Part of a small language model's weights.
Architecture: LayerNorm before each block, learned positions, biases, tied embeddings.
MLP neurons of a small language model. Each row is named by its layer, matrix (up: input weights) and neuron, and shows model dimensions 64-191. Each number is 500 + 25 x the weight over its row's rms, rounded and kept within 0 to 999. Numbers have three digits each.
A block is one neuron, or neurons of one layer that tend to fire together. After each block is what it responds to, as a language model described it from the Wikipedia text at the highest values.

L5.up225:463516488474477556482499503500482500560462538482496464488511500451503484507497528483459515500474526523501451432484507548509513535487476511493501526485529530496491505489470534474498471517507526503515482502493498484486473507513484469529494487519468485490490539534435506506496530489524514514508544494485531523504464461478508529514487497487488499546488534518531525495476533510537519550474
L5.up349:510498526511518522503528511539508494485496514492481485517541529471516489491498495486477509462484504459489520542517478473489487552478508534503504508498499512506544487490455510482479532515536487571538514443528472501500494556497469499506447483482490510483481498484479493492516529515466538506474507524495495435473497499486489488534498505426531495518496534492494514495489509495488450495510
L5.up1647:483500539513489518531514515507531497448485484483461477474495536512490534509508493477484494492510491493495502508521498500473463516506546530499521512509513523483508521493479506499479489487539498506538533491524473487521489534480488508484493521516529464498531502500525475526549504550522482490477476466495485504516509505500464517510505490509501536515515501511506508519511517464533495487490
L5.up2176:493498469482487526494521515504488472488470525446520456498530493481491460505529486511505520508480474528513542466493493498468501496487518517502488514499506481523457460519473518443494509508516489556528487487531508563468459501515486510490494477509493526496503479484477480516563525528519479467499508484540511503494480466502503470512455511489501476558474475513488479512475525492500487493484
Auxiliary after clause subject

L2.up88:484532533543548471503466516482500493527468549499490488485496451422483523530527491495524482495477497524506507492511492490491521485505531527512471489499467536509504485499499509501504517450493511484473498550520471503486436546507482502470522501508496493499541469489471514507504511465496516524524483520496490509499509489501460481512492490499528474510508489543553528421499500506516506492509
L2.up751:476518516523473461514451544530556522477481541521487494537522496484488468485489516515497504485493554544452517473514508524498556517467500534505459445509497474492515502449527468479463477495520505494490519515510434505503459485488512461471513503519491519433473489492494477512528493498440507528564479509510469504534511536528457477486514533515509423533494494523543516523481495480483494543494
L2.up994:484460461478511523509511572487565481497527511495526456501510537517488514482537481510481518488492539477496486516491503492496500518504535473520524468498472499508520558439485479504463536504458485526477490501442510505531521525490503387499500488530507456517494483479521504484508503525480463469518474519516518488498518503435475525486570475509474475502485552530549515478506510497479484479473
L2.up1576:491482490524535500482463520479519499468500514526528459484485490475508469461516499500487488506467477503516514474491512512481516477505566523491472452495514459509475492510489488502471480547482502497493487481515508473534485524499497513485455502501464526491463492529517454443543461467537509531481527501510474527522530503464483503477531506546502471472532504520472476474513491506466509495517
L2.up1681:480474516519543470461481548513563533465446538529472471524530481473482505510513509485525528494468502504476544492457538486504513523479498519529488509490485480553539548483494526459516481503515517493495503508476499502482474581491500455495540545493496520474491453486511522471521479499466500484520522521536474514548496519488418479524552473545477492511468492499554529455484526500519510517497
L2.up1778:506506463498485505498453494496514514525480525450478467540503460502487498507495533535510496523495500511486501485432499501490532509487488523541517538543477472505480518484500503493507466493544479516524514515453493466496501558476481463481472515488512527460453488522511496468519479517512496504515484510419455527499490516486474491490518481511493449456499488496536471472518489505509472491492
L2.up1925:465539526496478478499487472501511485453438530531468483505481505467459487519495549523436492474478512519491524501491486466486515484514478499530473456504480523490510521463535505529489521491522496498576530451484509513507541541511445516477504508525495477521515511505484498490503458474485534502490476525545519492486493510490459501483529499486487455478493474478548492465497467511511466496514
L2.up2236:524481500439508522473501584525547480511501458533509492560517546504514506499541490503450541550513518510497497505488505520546541518484512513514540502516443471532531576462459521452449492476488481532494483556480498513489489458509515453533507542478482475518496459512476518498476484517482487461505476485505482512518525500547422474506515455498506494496534515505546526504531554503502486470519
Verb after relative/subject

L3.up1352:491487542516463502546525502523545530492461532459451551530510424535527484483453474469528504483499492476466485513511475462472470538474480489521501499476437526491531535467504466502511518461545513497521527512532527518514476502500504507487477519499504477527470499445543465526503455558492477544495517480515489514484466507488494480497463450511533516506469518546507516530506505497486478520503
L3.up2108:473524505490525521468531505499496505507454503525491463541516449513505481440499504513482515497502485495491494465507448533511439541495506532476495521528512503503531485454518477497485505517546473486482493485501513504492490525473494498527518513533489477486456529500525511536490519450438484460497507466504484500499473525498486487534504455508460503518476461557512523515435510531538517517503
Verb after clause subject

L2.up25:465507522453509470490521495547501544540530469496491494524523493471500495528486528521500465502504501538448509473504497497495489488490462467507497418513526489523501474483476487494465495547505468520489460466518562496490512496489498469542459492492501458517509494495517474512496505468539494523523514516525489483481502509485493496465537550543476507473505495508462499446481490445505466479479
L2.up962:513504493524484527510495533509484443543537540529520475480467427462471512547467495472455492532502499514490519510554514523494487491484478485494409505532528516491453492493469502490534519442470492502484519503523509521475529519541519457476525525504506462490519500524481482467503504515515453519498485521497513501504492532494495505489483475512528546485483490468531505532499448478522484528491
L2.up996:478490483488478485516526528469470478521515440501523490514467518496529499505477496512473500515502512495532502489479515500513516504498543505507535417519533506529480473554518474499508487503507529501478501493491514521482526532465515474527503482486525482514509488493492473518466502512524515536497486512503528473508503541509471523486476467496487520457476512566492517496480477486547510511540
L2.up1264:491495559510508458518490495501509486505531457464516525518455494562488440467469484464524529512536491511496499519510492513573545497499514581497519466488514510496472489510554490494539482499525514496465524504510493517530559551530501518520508554500517444542543481457471479513482520504509466469529527504529504513506499515482463470495482518525529490498497468504495539523505527479502492481511
L2.up1402:519482476459521500486507505480474478501516492447474494504491451488477522530536529537524479482509515495525483524515448549496474497478509490466482497465506476510472484538497495479526489472483493513491506495504517545491509515520497508474486499505498482514497448521493543517502519495477483495522532526524482544484467538510490476493508508483508451468461532471515501525488446537536489543473
L2.up1496:494445514496504501459495492483525560473542511507500474549455493455469477515509520506468489502516539489535470531531513499492484493501496476525527497543454518511495482502517462504536521483516497534505525484490522490495478502534504494515512474486483533480488514500518507540490495477494507488553513519516455513504490506510488477474471494525492517468492513549484471481526478529520483501495
L2.up1790:493487520506515506513530501502454481513483440487515532507533523512505560522481536533436472494496487512508496514520516512545558512468474500493485486497496504537498530460493516514515493486472523533489481450518489490489479462509492417492511538516502502506486485506527500506481531448488513476529546489514484502513473530451517466453484493484465495450527475480499520485505489459519498533521
L2.up2366:460510515481525564510459481490520491513516468486494514546501491474495512496528560493492494501516541497503491473528463535506482465472485479476512518493498529469505519491506476470510511453495502505507492477483512484495494513509487482498521514479496507521515504560523534495519516435452487466487534486510489500472501489498489527496528524523470485511469534499543501530517514485525484525539
Continuations after ranks and dates

L2.up219:527491496495501490482483525490533509514496466490509491503528545533475519487504474534539533529513514497515455479492482480495500497470506499475489500478516523507502530481536539484513502473496474498514448484436514526512509497472512509484523519510517508519561528509523505511516510481510490460483488495482522485508498483531516548492483498524538474480516513475502470490516528473496511492502
L2.up246:467550461514506487484499490509506518532496503505508509509502466488486482486467575544489522523558483513510497473509503533499461507499549479532472479484541470489539508492446489489518497470509476441528506504507486456494502447520497513488482460503517521467448476450475489497501504512520450475463515488504461459498477510455486502472512471478512510520484526504526498516489510494506492512484
L2.up895:488523497462503551495469529544509503485516479560526476554508458511496488530475518514504450548517476486470519511517522496490491505504443475479498486493465492509512498495431534499495506463556484500485510507488486494494505529574506502505508513557505530544480498488519499499510487524515454501464498491508484493519495488502506489467496461527512503516536465488468502504518493518477486525503
L2.up958:457505466514530487477483473464494497496461512495520530449482481430506498524541473516570522497502475494481522500515551475503500520520496487484470506510544485492504509489528463466512532482480538505478460493519507466465480462528523533510467481487463480528505470484497476473503483501486494484489496496528456476522521485472521549486534528515503515512514516480505472484533523497550477467533
L2.up977:485527530516508526460477507511493500529482528529534478455508536491527490487503498513498468547469453473462506494518515501487499489489479517489488488457563492491538461476495486482469495511484489527503521503496499490472480455521490492519511492496504520527486489485459497514496521509541496477518468490483456480520468509426525458500502478470499508557478499513465509478507474466533516518485
L2.up1294:538486503516538493489505494454494507547470500530483462511535485561466460494486470469501468542495489554466479467498479542514530503519511517471527505466524502533479499456533453516517492480517499432516530498505513461500537511526493526480513513472541469501476444480479508509518505511506521542541484474500469474475529505483474485514494469467608510511495496508488479499518505496518514476482
L2.up1479:520514485484536536511481475532503502499492477512490543486496489505487503518471536542546487529483516536514463512495564533514469500542463481518473503483532466560493488520483508461462531503524522490516497500472474480480589487538438516457540517532516494475449501521487528500553514437520492501467534484506472484481466474473509532458482505476500536528452481478512496506500504508503480507494
L2.up1830:497536540502489461466514491511478496496492475542516492486504508507492485513483514555520509504493509460500492500497530530500531506493476512554455509485500498514528511480504514475477529477493473486521465504510452540503474457524486514501516471497540499483492476484501481469515487499517495485436491525489511442511500478533455530515507532489579499519515481464551469514538512467500474455476
Infobox field line breaks

L5.up141:512446500502479529475472470477479460519515496569492503494477491463505482462550489503495513472432484491471495541488436449481524518515478494564483509504504526504498502548482456504492505474525483481510485479543541489496500471492437502497556477522484491468470497495490497475507532469529519514479481485505456535495527553468504510536499496416490534517484542502517564457491538480522479499543
L5.up186:531521542499510486452501531532477499464513497530508537466450503520490483491503501482502522481519518522472490548516516498497493499484485447494490533553487504512531477508506516484533533550485467465442517481543563485499505502499472495500524470504525526509512512502495526503462457504481509496517484547485482465485475475490528485460536493509498476499527504506462529519480546503507507484484
L5.up382:515493548483523509517475495501519490560498501497495501492529515497472464433490527539503529513505507494485471583502495524485504508524497509512552485519544503524498473528497499520453522474484490494547480479517505515484602515515487499517478494538483467510541499485492509478482505491486502502525469487544510529500493537471500491530464511499495510488425519510504495510522481495447512512503
L5.up1179:450488476532529477511462482477500483492471525515468595500457514495453478483500497492518473468505486498480514509499504466469516512455499450467508468544568480499490547521467462476521541510480489498528576500503472488482508487509492515460503481491500517502497485486501531546480507474501514478467488530515491502465496494505456458506487529488497481493502507489523489511490495507488483518472
List item line breaks

L3.up769:504491508538547482490466474493481465498479507503472507487498496479504479517461475512460463512456529491514506493521483497495521541525517488519507442448467498538534534533522532477484530452492529497522493509499472494522492512536503449526493487488483531456510499496445515450529509514478523458516478518540462503483447541464501538490520484488475524505457518474508483512475482494507505515487
L3.up2116:529497524478476463490504511483486455496551463517486520542517518518465520497495522537506526492503533519543504477529492535499514540475509451446461496544490510469515516511459478507524512474475499480489494522472508511466486495520494465471469533505491517496521486510454527517472465524493513498521493491498511508516478506534500505512488498526496474490473505492509520494527472550566498502487
Charts and reception ratings

L5.up373:447489562534489487502509519535514472482471522508532490519463489492544481501459514506467519505524531509522495561479485488488516476481502466505519527503535518480467525483490525509514508470480512522472505464527495502520513482514453569466472481511479454524521498457522485540525525524475517489527497507496467444516441545521457501488447499464493510486507485481514539540490519479501528526494
L5.up383:500512450460460514480477498500505470477532550498518477491517497526470467518505504547480537464488499484504426537494470536499468503504521455574498488487516501498460486481480530498496477511534488521549511493459493468527503475475498523521552489482469481494504504479517461472514457466529468439531498530523515486463431523500475517519499533494510511510518528510493475482497464513500482529480
L5.up572:496524527494495445513490479506511504494505534487541482532491518491542488484501498500451538461499479503535517457504522489458472497490530514463497491491480453492500472507506517466508486503539477475461534483471462492544472440497459475534548503463490478495484520464492540447518516515497505504494487536509500470481453526522489508487513519491492518518535522515496521516490492501532500504499
L5.up616:497473535524532483515535485489524475532485481494496518513498477458519471511504476507501505483517482504456490498537449509462482515493521487515472492498479476487459519538446497523498476529502459513492466518532469499542491510508496477471527503489496470511485500497482493499506473481517502502523453493461470477461488512462515501541494550471609514475461506498452498575505496514510496494471
Release dates and chart data